Part of a small language model's weights.
Architecture: rotary positions, untied embeddings, normalized queries and keys.
MLP neurons of a small language model. Each row is named by its layer, matrix (gate and up: input weights) and neuron, and shows model dimensions 240-495. Each number is 128 + 24 x the weight over its row's rms, rounded and kept within 0 to 255. Numbers have three digits each. A neuron's up and down rows have the sign that makes its largest values positive.
Before each neuron's rows, "fires after" lists the tokens most often just before its 100 highest values on Wikipedia text that the model never trained on. A number after a token or word is its count.

fires after: "==" 58, "===" 35
L6.gate761:106143127136142180130152144161105202098152110129128191147170127160143121104130123137068134100139089126143117128154166113168134141158159129114123143109157124134088110106161100147148147112130106103162120105126145114159135089121129132140146120076152133137120137129126147123134110128119155140159154134117138087103126095125113153100118128095146127111158094149098145167060133151109107143105127116132118146127071047124126109147127127130134104123146138129118110094138138140082096097126159131119134130119129153177087098104130170149131129123116110185128128120099134109134134139131146130101147146142129147108126157068126149160128148144116119130128097180106190184127148120157142157117154112137099068120144107120162117095108168160085169149105119112110137187122144105099152133119103
L6.up761:139149092174106154097136106139132103130112112148152161099113101165077155122144131168066121161094119089128124129121116138115112141125138165149115151119146158124111091108125161152120101120134133120139127111125147064114110142112099125091125161115184096184165135138120155101139103124116118116149094137113111167156145141122127116103089136104164126134162132123127123167103144124154098117128123170119119118133088063101119102111128149130178117137173151095128103097112133136116106123131110087129102170159120142180137108104116136111133080126144142141141169128075125118095108132138159123141128100178113131170144143120133142120112156144126144149118124140092145151133129169166151107129150150129148096128109152164154126098137191120130124115119135115079144128129141088113162134161116

fires after: " " 43, " |" 31, "3" 4, "2" 4
L6.gate2331:076081127142133128107157115132111151120132121088129142121152121104128104137112165157115149163107146091141120153075113124129140111131113124143182118166153134136123130073124106162114092157116153104116151109077137152134095105109131127105074131115125094140122120128118099158078146103174115147190108079113181109137102133151143137135177166148115133130128128130146146120188123099145070137091112135162082164152075112083119109115114110101107112097129160153178166123100143093075132115144135086129151104150145092119164139083150175121109121109099114121159117106087120151140105157162096167159140111123153141105159145150133139132107091119146132154160120172150152132135122131131099133137103127180156134119147099125154123169115144129167126108109100105076146149106144132152108142149165
L6.up2331:120147131160124136118108108169140128164107121151139120145135113138123146147093093140148093136090140152103110131143141099117116122144141120140139139081135113162127109090129094141158108144173150121131164122137109140110147148118121151108146152104132116157109114086121124141113122148108089169149170160104179147102132129160087146114129147125124111116126131124104120171105137122107174149097123140141136129129146118079148150114124126119110095094100171095142099134093102152110135166154121100148111087126110102129130092119117125127141140145136118107130099121122128141132142145120145112104114188153156154112162070120130155136084108107167162184122136113134156130077149104113111153175085114104123152109114141111130114138136163141105109084113112134148163125103135128147117109176149

fires after: "," 16, " |" 15, " of" 11, ";" 9, "-" 9, ":" 7
L6.gate583:143110150135147133131147113113125113094156141153102122173085146058115140123148158074127170164093121122106085133120135127125142143139109091102089094147183164136128178109174096153084129168131069133106144126149123144125115146103144148142099130118108130123123123078100136126109125135149167075155140142124115116114129207109129111114124114131141129100127075113117144106097138104148111137182098105146147118121152118148107148147091166145079106121130117060126101119102111122144135141148142119129158119146108131124117091131160095131113165087117125145077111118168136161098144118151132131123129076134156126131127140150107134109104108154088125149143143157140097133086170147096122077085135135154115138135114105137188125098160127084095126141150117151127113086146112127119125122101117
L6.up583:133120132123129126124168135113098180152080122120122112142165122176133132087124123144155101167106139131162137138149156149115087116127072128091157092144133117138150135146122137154092158138102134111107069094133100091141145069154149115149113157154151104145143109148118137117094112151159125105154174118084140096155085131157145134134119141137137146098176181127108112155119119162093115132136150127128133133128139145062104130069141091110136154132087113138151160157085149125116106086095115133149138137093108146128128129119163111128136144126123148136115150120117126114104136079138112118125145123131133089168141121141161090173111119151171095125112103158121148146125087123154128158143164153124132117141151157147169121108113107111127080115107103152140126124117143112143120150118092

fires after: " " 67, " (" 4
L6.gate853:122139124122103136105145090119146153128149125143142131100124093105131121146176132104095132083097095156114108153148145110184146116129114132154107144115108147106107113181100144128121132149135119151112120121102127140114097146089125143167129146170117132161123131090155114099096137134107115101137128119152116126100145126138121116134125163117147158159143059138119151133110141132137108096153104067137110172086132094135116130111136094120116125133136120121071114116154155134142158130180108141155085106122137097129095133135110145147146137139118149169116139131104118134135170172125139115137164079094104142141163141143099167115112104152143120119148147113107114126063155094136092112118121115142174086167126119105140110144121121142110102140130117114143109055121076104143106145135108
L6.up853:135137084176116108140100121085147139104150106138128118137122128112137106170109155118099099095106128107138136107138136150118086150147157149124084104135147141135115087156152117124155143134080159176131110137097130132138128132100083130168146145051108138135114112164091149104099138129119105114109095132148114095134147117106106190095137137135125173139149121142105156100110046128116129163078178100148135137118136117149090157105114140161131134176145153104135125147139127154116103167075165108130130102107132169110161147101115135114125142104177132141109125164129141125113124130105158173105142151124121170059099122147107114141110091084115146057129115115079085126105087093137084119119133131112129115112133120146148104094150150168096101102159101132126128101116145108096100125155111

fires after: " (" 33, "." 24, " |" 4
L6.gate480:152148132112062129103133154134136111175116137136133143119120137152104111125124150063172105154118124143118114128177087120140151131140094124132148083108125108210111108093139099109130097136133159140110073126099130112115097109145147168150153161134102141103099097149112134109115142135124116121190158100148174142174147089125142174150116156105117135145129150115108126128118128163075114078151117075118137143136139150118173108121125152112082110123107159129127146151131169120137134140154147093106137142143100126138100148134147110127112111108146119114109130102130110131095148102144129145109156136097124145147128127107108142156131107083135098126143145079121143154136111130124108103183092108125167088137131138097170128174140153098119112126118137076113104136134077081161096105125155
L6.up480:160121125122154119129105163116188178143140106161158110099190132151106129154134143152113126134137134095142150134169143114145120133178118136162087145127141189153130117140168110110136081114116114101095047160142112085115111145146144147138126114114129100122109109107126103156101147116162116103134133151117180108146140128113151155169102108157112102110129110154136147109136104134115124135154148132153134143124145097140100129137142094148114126140079120171102124161157100141147083136161150098128183113169142134154084132117102152125109111088130143161138127183130143110130142130115120108151131073150139110081115160149109136084146116094136179139147116110131099115145116140140097123148096128130149073158072125104113127142118078128102116123189153130144140159135093099148108125093119

fires after: " " 50, " number" 6
L6.gate1524:150133110125144130134107133066109158114149101125127147148115125139141137131135167152134118135126143106083147167115147109128134182134167139116144134117164126107104111094141091111166135126187111126097065133082124148127105122153126131120137107143089102106144139131160145121112161144136089135091126132161139090120142111091162121131112098123151109145090143098093130093145127145159135116135110137125172110133185081149106151148126163090149132150143129107118116119123093127078139134134125154130113116124109081128169123105111146111149112096109123099136100145128128126120101165134111141095111092128137118126139167130105157122118076139110107140130128118102101164161118132143098108156117138111112093120137125130082112118173102114100123123154084127120122123140169134094132093085124
L6.up1524:120109112156169132114129124112123130097159126131122135130086183113152172119136105131142140131153111130129133097121134125145157145130177128164134126106131112166118108134087118130102138129079149160098104177121139135150131147127094178152126150125153139144148162102166098127132147179168102159141153127169119166128125137092133118117123123125118116161088107129114094142102102148124168118145122141086196171153121104148170106153107130131132102150164126125118117101122138115110148188083144132142160106186118123145129144091133134104123137106109102172155104138109080093154167128081113179106083086115079124055110104102103136087133096134119161140123114107124146158150141129166131089109115153113092105125117069135109145140104141147137130179148116127111104136130136152121128131119077

fires after: " " 47, "le" 6, "2" 6, " Apps" 4
L6.gate1644:153128107131144164142176152137177136139107192156162186144112103103081147139122144122158117119127166125118116096165146102168157150139149131079102160102106086114091100152139123116179125131125116135150077141107151102150140128116112124159147117133152139089135149144106122075122156111123123101081113172125087148100142145099155147063113157108133133131154112117123161134135144131124158124144163090126153133139115070145093126133160136085125082090082130083115136121142137093094128109146143139122140111107132115136139136122147135139130144164121109129140141138144176081134131108162123094149152099135141110129108127106105126139137105134107105131102156142153140121098075133109140120171126117124066126080148144158124112139118139107167130141143181116145141159136152087128098134103144
L6.up1644:091073110076157112097155172107130157158139175135113130136167156115146068143145171127095147125078123142092103108121096117140112162109156132124135132095142069122160142148147105121113136150178157173129116125089112114150162153181152128163135132135108117081141152133098120171106093119117129154118105160121127136127121106121113135142110128121129113109162118133129149120114122118082116124140124130116117109123118102174148099184129176133127112107080125108126135143127135111148087141080150125125089099091117108094096128136133122126145158116107134136114102178153118155153153112157172124108144117101149121121129089135117093132097144094085168097126159164140143152118105141154143111132119144117152121142143106154071099123143115168122154135111138153103119122143137098116141104140148

fires after: ".\n\n" 23, "==\n" 9, " ==\n" 7, " (" 6, " F" 5
L6.gate2229:142129095134162172146135132109143151134122120146102129089101156145113102114135106101118111115154153142129138145111135110100104162115158090139119118165118109161132120105144152081125145133121130166135072103154118129115167105146142124156109125136089134075103107111152114142105125123152122105150118133171171155100151141150110123147109126148116132083131134141120115140125126145110130135095167135137147112122138075141122119115143108142163120140126137101134112154138124167077158129116097103195090125128127121142142118110119098163083139130145100094129121165151085128117165166149119127177140124136127127097118131142144088146137106116136089119136098109086114128135160193079099153097099157124142109129112150107160114141085088144118141097132115126117141132123116134121091102143120
L6.up2229:133141095149124084127107131096111095065115116149135188205117119127178113156117143116104103120080126131120142108121158106087135064165164120110155161120121118149150144092153153120110103122139169099139138136114085185082097159100128103126125124098137165095117142139134130122151096155140134121154125170179123176121111169137150120155150098156141126139094098126122150131116086114146155089157156133116169125097191135136161157130143153124157132132121133142147129133099159121118106164104133147131139130167103125123118146143153085129110120125088152098117183130117118114114136140147120127139139106171104154096139102117157127156111130108107138131161127129129139125114160118148129127142120179148149125195128166133135126190122099079090067121151129128121145144161126176122138116152123

fires after: " " 50, "," 8, " (" 4
L6.gate297:137080135098119149152095083169119116165186121151116058147115150109139168176150121117143171141131101145204109121118133128109110149121130149095101109115136082088141101143134147151148107092126145143167084149106129125143119134103128143140125152167127114082095192138166138123140134106114128120127142096125116129144129086109129092135091131110146178140110096126091073096140165136163115144104086155125142097094149109153115110130132122052144140117101125134121107124080125119122177138113113110178138138132134139117093125102174121170107188081129167153174118095101155152146116152138109095130123131170137089120100098132134099077109096120159157134163140127100152120077154096108133096136081167145152119142126105131115131147155088133095143129202105147147134110078109111134128106104131
L6.up297:121098151143117171113117130151165169141105143134085116134112134107094151121111150153133188173126144153144142137106136138103111161073174121110149136144121143122116104146103101123104097168103130127170071126135106116090108141131179180107150113066093098094104124136121115105111120091168135143115127105142120100108154126132118123139111155160136147116130119166115131131152156116147104143122127119129166113097120152149116128141122129129122075145093127128118149122122147097135113131152115128080104117140163124145111117105122146126142135158153143115117141107128170115134135114150124101107157121134117125140117138132166098160127117169116133155132108116079135104122136124097109112144145126110130117172114093169174160113146088123119153103101148076143104173082141131126149110128116

fires after: " |" 29, " " 19, "0" 11, "1" 6, " (" 6, "2" 4
L6.gate1404:126079118192157174105129119124130106145147154139114175157105151125101122136133110146089139183098169125141116105085091118099134122131145123152187143150160072120102141116144094111167149153151139120126098108127106131074138091141091068092152155139144106112128162151099114161133147154092081132153138125143159162094134101158159114107138122165122116156155124136119137098103149106141113120066142136139119103121101106144118178119107092117136131127160129126109116157150160103089132153127124096130118164131106133139147179108142103117093095138086131126160121093160117118137157166153129091147150130133114137190167119139138122133126151128119122139161127141142131073092092142123123097151138127128139142128119121121124100173113160165135101079148126141107120183113134161126157131125160
L6.up1404:095105102155178129103113119132118077099123128121118113113086121135089108171154126114111097120125128170132107117141136138124079162094139108138173172089098129159156133136099134112121133084110158110148156106134113112055148185087135143153137094154115087090133149122138124125100152129131088114135102098125141087118078153129129129127161145159144150149166128103128128098159135131139111173106175166127073118121088079112123105089150145089073121109146111159180097127143128116130129151160150073098093088107134131140138102115115156138087097124099129086166126141114159149145117121128156111185130104171150139164140132115124155120083134105131078157131122116120122126112127130126158109164127176142148142122175141153156074132145105128088117106131129139117131180144132153078194152146170

fires after: "|" 47, " " 29
L6.gate1873:129144161113114159133121130103141111162125146113119118174135129167138129093159167120122083118124114119150107102174101184115098139104166136135098124127162172108137162106130120127113144111157190158115140068146128133137092108109138153115073122120160124149128124117105080123139121143154159123130073080075128101099150152127126096153113070136127134150097142148124133118188160118160083127134138107114110120114144136094132145157103115048111154142125104127126158136066119153118106143107143111140148116133088144151147143138153110143143151085145117107101122134097172106086095165125127104144121111121155133093133152137085107148115111094142113134148143108117106142096160095143213122081110136097123083133119088141151074167107091121101132127130139096118174137122102144094144110164132
L6.up1873:105094130103162194070130133126134097136149103152115132139103153112089128108108125119145152107125150136114129095120113168122098165176112138116102109135129117144129195123123132111133090126117104125120124141111145113145143188143091136116091116096094124153077115132100159123132121098129141121118114135165121132112094098118149133113129160127156107102161153127127121124097110150135126131098134184110125169088137167130109137144177188119157116143164124112173140098173182165134112156161125151128136135156150098096103119091151104146120092121104100097150130115143118147141130135122152143104184104133172151141098109171163104120130102153156113081151131136103097130177108146100162107112136116163156099127095134095131177106095128160133087079147122155115097114158150093156123092153120

fires after: "|" 46, " " 10, " |\n" 6, "2" 6
L6.gate778:145137162104082128119129124158137141127113129095116118156115087145105104098117119097161138136118107086134104100168134182144161118119145129161113124140078106166136136108147064096070114146148184141142091123086122073107135089139169141132111174155125101144093094153138124093104149101131146059142091095124110114179145100144119120119095107119144073143127109120128096135123147130132130117100156105096103111157126141108100124146124118114152126082158176121091177119127160134154114153098102129153109098148093108122112168120136142121117134140166154157082091119183103131137131109168122146125104148123142082128113171142161084115108084104124170122105146152144128145113107121111157130114131159089167139134134158123123103121154103090090096144078152107124150131158059132181117138122139
L6.up778:134118120130148093127141108106114127177138078155167139102143157119137170129158096153116109122126106111134129209119110130131157126118128111092095113133132110087114066162108151091092159112135105098101075108151146121171107153119154094141107107123096126188120140085106115131118086137098101159161153115133137134075106140114119111125107161136103163128135126160148164103147112147106130151090114164129118133071134113129128128142151157103151086145121143099169134114087120110146141108159116148109148132123117163127118130112104100131107121112117111112163124109126115132149136105140144154166122128139134167134147100080132139120149130141134079109120117092119110192115136139133159141176121131096166106124099152137104124153146115107140154103153162116131176129145109140128101093179116

fires after: " to" 18, "," 18, " who" 8, " he" 6, " also" 5, " It" 4
L6.gate2544:054120112119121147072079145100136107107119133163133130132129142125144098117136151133115093085112118117147095108151111139124146118169130129097154127126126130099131082143137111148084129164151132115097125129113125115155112179124110138127149140126105168145147089120132155158110151166133119141114108102103113122135126179155067121105099158148177141145109152111098140130122124117144146149124131151131111115118151146127147166149168132145164085147178135158136132099096104093120154147110155125155127115127133123135136098143143164143132165082115107124136133110114153087145106134131100136128182116119122132145145146115091107120118108137089139170107140135115109163095137134099136120140109141136132150122143141113094129164084102137123111138129141117120116124152117122128134121162149
L6.up2544:101119146112150113204091168151114101074131164172114111101141166106126109090192139127117130119130107149173142076089137118149115121090137121093138137134099058125124114111150100120104118134099117063187141158141125117148108133106112120166144101165092144102147103066095153128116152150127122109143159096148116088100124125120146134174114127169101152116125122110130094122093130163149121116130111121165136114140177140143144142184128130142092148129180108123112133091116152133147154131111152130125113115089139159142104171140153148138106141149134183159153142117119122135162147118153144100128119130131126144118131149130145170119129116143115130136113133145123151092125153122112150167095135120130137131125141123131155139108117136148101109163160167133127135151126110146090139110087122

fires after: " to" 20, " in" 17, " of" 13, "," 5
L6.gate278:152124147143115170144116104143101171132142114121132126152150116150141143076147131157091101163121085117096120174126087168089185122166135085125145135150115151116119115127129129102105132111121107128120120132111092139092108133119132137148148140124145117096122144133134123110118137135101124106153120112119141107082110102115092107144116151108156097130136114148125156111152142086123127131081102113134136129164112128162106132169123130113119121086178151086164139101123173117178138177120095165132151156108149120118169141150100140147115119173103168130132064115153140131144142119149123124138073130099140094119142176139138139094125117126148132132133134113109117126136122108143102162123147142149124141146160161098097130166138164127140128137106133125144101128127139145127101141069114
L6.up278:118148124120067127184139109185127164095112106112173111133150129120153111146161128124139176101093148144118113100136132110107111127112076127106114101124112162158109156112123101143172133098101148119146103145100137141109126111124117116138129132131130130111136121129146169117142127138139147134112151123127144151087114112090129150136135089103152159131107140144142115104165146103106165113114139133156134131166067082122146159105098111144091106113128150089129116090127138165130119175113124071074096159109134118132136110125114112136150151117115124133118088117112122118153160154161136086115136122146147162128110161143136114145160105141162131116121149129143121122146172117139137129129144149063147134127132116087113153116115147164094141092125181123123104111095108128053143117108120

fires after: " " 29, " of" 28
L6.gate2386:118123119072144146134147109164111127106124106129148130111124121121120112091110120126118133122111130093136132162109118141131084171143089124130161146090147137161100116143099140111138115148126098114119099100139137168109097136123112138114104121147147114118138057156121093135087107173122156140170087113137144124124136115114142144101113113122092124156122142148087081120132148130162114162133115133167161119128151113128131086116131110099144188095078140147103186125188110109120175144153148116197097098116096129072116159152150105126102168141137142171157130148129118144115124150141152136131140081113092135104115158131091178138155098100155178063135084151131125105066185150110128109125088139159154095147069135095115041150146114146160130121108102154130068145118156148139136111128162
L6.up2386:093123095119085149146134126137138112135125134100075091182110111099101100111133116116141139076079108125095141154115159108088117135118092146128143111105110082134124135147112132121114120161130127159111146132116111122133125139132137112137120081119111119140152119144103126084118096197119134109138134128121153112167081118124076111147159119110156140130096105169104121163108148150083127147106116123098135081110148154105133098138144160130163118094132160142141125118146139123078095127141114161141110115142142159112130103101122083119097060178112083137087090151126108132144075129158085103118113153135170168125084136082059089150137119086160086143064076088109083141139117114120110116121144114108128166129124143119130188160121131093094106109140085152093118093130149111093148132160072

fires after: " |" 24, "|" 21, "==" 7, "." 5
L6.gate393:078041156122111115143141113114150094114097176114111120119135139111146152124140152142150114149095136164172118092095126160137137096108172149124155119115129118151130090107116137142152133130088153141126092141133137100118110072106111133111131141117124128128138169133108139164124138154116127115121159155158112111071118160126088169111105116120137144121126132135074153119108067113091133125128127125153106116112138118125118144131129146110138092145103166106153134100120149146122101111177122142128122156109128127159118121134098129114097135161110186145134164106112106139139120103157132122125134126093146192125070152130082094140157129125090154161137143091141113106079116159136145097176104115126131089106151115116125120105077133044112141136120101149107133147155148125145113084135113
L6.up393:150114146121097136076119143180144129134183162176114136113133115148153136162123121118076107175105159114156154135086158161155134146108157124133140137114136165095112105123146116110150123131087187090171157114134119176147123155143079113161142129140144126129111112164121158114097121168112093146150125116161122131112118072146141109104127154114125116110138160095115126145107128131075167098121159141170157097132099101142107139123148074132158143108118116141117130123138169123123129100156188119085149125142132141103133122165104155073139107141135172146108132102126130158146168156124136138124143115121128178126078110136087127172138151106139178147152127143133134107101135139069144105114127173124124107148093131123116116162117113147120130159142130116168150098119104123139121114125093

fires after: " (" 35, "-" 7, "|" 5, "′" 4, "^{" 4, "." 4
L6.gate1948:167170093128125154073122146117063153122143164134124093125129120111110128120097135129122122151106090162120149120157084121099168130162132168098116126147134110137076131137137109098137122110157118101168108155123130118169165142102115154118119116130128134103104151120104134144133089126174132136096151132144139117148134178116128136152151127162132132111164123146069115133137121162123104119129085127130145122130139135091148164134061178122081084113122147150119121148128124132140115140149156132083144129131145120143084117161110112110121133086126162140116155107159128155147095138139136105115139160169165134105143155133119110103158133109131090111125137116141158162161120169099118132098121116153110107148119142079116142171131130144135113097117136099112147145128070164126115120086135
L6.up1948:164133148118143165123138115129120153147129148106099134123097102148120129173107131140136144148132134120108125100146138125150177154128138120152125124169124138137093085137148118134103159167157175118133128127140094116179124136135126139099125180142105096111131087116126131144131099132129112142161098118100127125107141114094097133148126150119154177115107140127127124102105126184135164152145149113122147191130107118094104129095150171121110109138090123141171076135136137105110117139144145139129147156143106117112062136137102110115120134122124154123111095108098121135134162195145125104129120145112139132100164126093116127160114156148130148167141137097087147100104129131076171136173078095094140110160122128157117129149106145121109151155154148125132135078137131088151138176119111

fires after: " of" 22, "0" 20, ")\n" 8, "In" 6
L6.gate2037:143139138147093123115168113140155104142135114123128116116096125091149196170133100133131159115129095116103127143122103168130172134151138116114179093120173098141169064114151099135130118115153126082154130141139098147128123144135131101119153130134097097078100093153157158127106111100151156163090128141083102101147115124132152127129076109112112085123112126148157121121136097107090123104116068149116130125136115125125090141117075117110095135114119142164122165106063095100130136155118143124117132134141126059124120121074094154147174120136144099186091111114103163172096142132141119119091102136131105113121132099089137118147172139110139115115161157131135118148127147100105127149140101124124112107167150149150127134135123092146102079088138110103133136063106103099153130113161112
L6.up2037:138132134140094118137149097102115122140133127153183127167114158155096119128110122057142137147133125095138141134178118127128140151166170119113126113090154160138102126121134173187119135122137111104211093141127100085156138114155141128150112196130127117153138104144128126146128136116128136166171141099154127129169132134145138121110139159177092132090134142111112133149098116142150111122092086118125137193105173132114123150125099141118108092108104126096127127130109135074109109100132131138131130156165116155193156107108139130148141126100166128103107130128119156154107137072135136092141155131102128102113128124101097150135133147111177137117126162122112125137083148172141151168091092120141138129110141180153122121165122137073125128110108126126121144134112128184123114146160140

fires after: " of" 33, " in" 10, " and" 6, " with" 5, " " 4
L6.gate950:124145154088117140122145152123109132128111119143134135134153141146171168109102160107126115118150092119153119113098090148170137084102119140135133145144148135170151114133127158154113111156142122119135123119097116108141149155142120118161109128125141117112099088118138080118145104158163138154128104145162147114155073107177109114109092119123159131075105119132143117134185123130132135104118153109132117142134145101116130118123142148135188117124144132141112106089171112109108130142098112178116147168132114122095156123188152152162119091147098120168092090134136078133160092128107139122127132095120115135088100169125090157153103153136084096206114108127099103109160137109096128104077125139141161130126122138116138139120165095123129116114106125127136089150114136093127112129114147
L6.up950:114142098128087173152123170118176110120086161111145158150178120115135118128119131155110109124110128157102142124075150193140145159152101165128134109129110110154136089167111133090147151092175160114127145147073140152076167122113130128125134155129161095117146111133119113119133088130145120167111145144115131136115074127111107157101124152138106116151120127137148109118138145081115142101160118105164157101086158137106113109124108160093125128131137142128140109096141140116116120164111117105141149113114134145126120105107156128139153146121120117140123127136159104088146128134118086098118133123091140106103114111141155148149085115160138097182130100080124121121164158125137127155148093116089148151111123085144115116159120123132083089119114133157139103167111107183125128137120182

fires after: "==" 36, "===" 17, " P" 4
L6.gate15:144142134145131116161161133128113132135145162093150124139154110173155104102114115151084122147121146138150124131116170118166160147136119138153130135102132142114095139094124131101142121120115139141145116121179144135095120142142119093141189138107146135158152153129094132109114121140141168120154162156120156119129101151129134127087106115098168098127175123085134094119104172115156126125119142101112107118129133133148140124162108115116108128143115136172123095128165119131083069136149175119164132162155150151153095116130098096077113087104131143167125162132131166103105158114111134161174098145101148183124123117108123131098114114125093095131155115129109149156094119144112114116165100147122148111127096145143120124101110119116142133150134132069111140118158132126096115120108098
L6.up15:132082091110121136145088116165100157122113137118115145122146116084142186173146107142114135169117122106154097159140153109154117111121136120161082138120123100155100111166159175089159160143099095129116169143121127122113132124160167127165119149093134130144150112117158111149142164133139136100124118160145152147156105107135137139069130129149132095131162113112151132138119168135150138144125133062134068147133125134097074112106182130169110142163118134141126137147141096099147125135105108173120106159102111125094148102124129114152118096141067167109120119093113099098115086103088117169158142116196125102153111128104102184154125151159113085128186140098113120171127105124131125153148166090153090101135090149108192103104125136132133118151123139137051149070086132142113107100096107

fires after: " " 72, " (" 23
L6.gate2233:148142111127087137131149107118161127123118152121169101113073175120134091144150131131121126096174161146126130121115175092073126161124153108123124105117176134139114150136115122169112124122118110107130115131114134173136095091146114096141104162112145092138112130149164069126125113113156116123118103119129140176118087086121150161109138127125111143122159077147147094127104123119133130126128095126108151142158156118138099103103127149134109092097123118156142112094144128182144154137120147143156170111142141131131159100138102102131140093077109120160116113162120125144092140131149098120117115119167163151124113147141102172165142158158144133090139122139090147123148095150097111131157118165125130135144105146123094137100085123084138123107132088138121105155132122127128179114110181
L6.up2233:132125135123125156116103136128149130139169132094131145109104122134166116150116149139115156143131090093146094113160148134117121093117115106075150127144102110124132130134144091158130123157149186095171133123100125132105104122118150119138135115145137125151113124133132134147139067155091139097167114150129135091130159118067140112107089140166111160131140137107112119117101150117122175131135132137147093118132138126132145119118126185141151138104102176107079074102140157093102125095124072144124163146122140113131176129128118142149140112144128150100115170156121107115122143116124170118155134152077107145120130134143124093141104073168139120162141119080085140126152099138153100142157114116117107119155084109115083118139124083137135111129114132126132134125099104139127123138120110

fires after: "201" 18, "200" 17, "202" 7, "199" 7, "0" 4, "194" 4
L6.gate509:117141119144130119099130125125086128090102084100124068179084143130112124147118175089116148105158135109143107138121141149166116096108094151097127139140119156111104157099120177146129101137121125095169102140130123104135131114158112123145124092110109149126114146136125085120135133148125120151130111151162104116143115148162139164121128156160164093135109160143111148088109152129136144136113116162142171173141140129108105122109123117127155194173155117139122148132141133088129115130161114149113136128125113158123096146094102125094148148097089120149115155129116123127150104090181119143174159135154137089141144135145121129127133124089162137107156134095116131151094195145101146155119157132105098128119095126086146154110110102134098145069121115132126115141112108158144104135126114
L6.up509:139135091085101100101156144135125146111104134131124105126101137111167155100116127122106119132108146154141119107108197125124112115081124133103144115123124136113132134117134154126060153120132120129172143105151139129136102135099143132142102183108080098202126134182138123099153104141123108180134133110146134111151081145135129128121092142155166170129074119085109171136109114081120185116096132144106167123103117119148100155169097155087120112143132124155123141128105145125089077157105121110142115137116122097107134153145100111157136083109114132129129128142096134092119096135091090139108139139156121135094112140133152155098093159115145122123106127099102114155113155129101132149145121138111143114157174138118159126104139147150137136093079112130139109160096095159134147134115148

fires after: " " 44, " |" 23, ":" 5, ";" 4
L6.gate1277:136136173147139127104177113133104115118134121151134121121090158144111144111161117119097147104113138099144116142143132137126102069164181130093139122123121135110138167144151096106151136094093091120087107124101138152102147192130176103114115102122133175123173188129160112097157147115133078125136127149138148124117123110138143103130136099108110097135077136098138102101143127130145138158155117120104083168096099146149116064125141131102067158126113104082121111099140129155139156165119136087145114127098172136115131165131114129134131140132175155107151138110089103123141102158158157141129128137187138134137128089104120129159116111124118175115143117140109111114149079162141117141086149114137123071108122113120136104117121133133101119125151155105136115095151101120137130125138159
L6.up1277:125119092107148167141132130127118084144109145119148146143193115098103100111125169143130158128131133133083106108133109107139144139102140136104127147098132090105137110153145109122147099184131182149113107103152101130166147155114130131140099155099166130141122114065119133160109091153152140099144126127124167158136085141110127106130180105093138123152132137150141181146157119139143111099105132105175141093131137105133103168152094123148102133114109166106114115153151164156150088143115159163126158112124127175108132159092142143126111120088108142114117104134117120108092120128107082150103184137158089104106062132131146159125138137108140112122114136086138109120186068065124122092132138122075163093157141097125126131119131161135190091190142128139085115092104084138101125114147134

fires after: " " 50, " from" 9, " between" 5, " in" 5, " until" 4, "-" 4
L6.gate2122:161185141146171116131138167120128142086128152163116117129173100141156150170140151150132128096109119104186147111164140170137099128146146131130137160129156082128113127114095100132127095117132174131103125116116131147119134218109090062152149133131073167128148144122108144174137105104133119092110084111144163117151111139067147099144145136125160125126087125135147093132139120159114112113172144142156122150111120090096115162145143135145098129113095109151123097114080164177165174113130106146128167104161167151140152110124114124122151176101137142081119145115143147179110131146096102133152162116112127143122165162134152133110116106139165108115143119162128125087169116128161108114110145127123132141146157144139114167124172097087144135127170102123101156132093104132096104158098131
L6.up2122:144108134117108164111119145128124167114124109133113113153125164125135117141139091149120134170116162116131126123114139109121143092169105124083121140182117112145100128141142140100177064134146168177166120126133145133111128122143131127139134152177168098120150094135084108116159165106145133109139145125109116103129113151126115141106118154110102160167109091108133159129121139051143146158130127116139079136091121146077115112125158109086170127105098129135112137113141132100156144156116118100132140150094150116147133141113116125152124181128147110134133107136117115144068143156125149136134100146138138157128142101152137181128183138142166136147118111096145117082132177107119101121127121145156092114158144152115148147160104132082111130192085172101122123098115164110159120124147130

fires after: " the" 48, " " 6, "2" 4
L6.gate20:126120147099154143156122110129138161129094067104135105122160153092137168125090137161155123111165120125179115089163098099087143147091121117119124111140161092152159131086134151177160114105145104131163098110153089094141151163130150145142105139113131166122103135137146132144124150127151102121122093146142124125127149134135086186204115089152138132111117085122116128102141107135149122150122092148155105094130127140156121148134082098120076137104126122086115111074117115138143132133119117135156143118149144118164147153124160129166140131139135132129158152157170089169151101103131106140098128153141156122100165136152133127107122119101140127168176130121119103156136146113108114131137130159122136130129149152126145138135174132147126102129131102145115154108114118154127124091164149
L6.up20:129209139142138135183125139145132107117150099132108137100132136131140155196122136103114128168081136120127119057095115145114129143118105117127108086142083148103096126094142114117149110142124136147094120120132142128149118111131138126079142115095102157142129108082114107090137121132063134151137118126166086118090115112151137104133152114165093119122157153149123159140087111099164120140130138093096114127112116116112119138137137109116107078107131117119126129155140135119140154170092147148183082122201109158120094115106107128147139152138128122147178147106139121142096167114143118112108129107147185126108114112159139129130114179106146139133116095108133133112106114153085105125121113095115139064138099123112145152126123146147121151084108122125139147139165105108131061102144123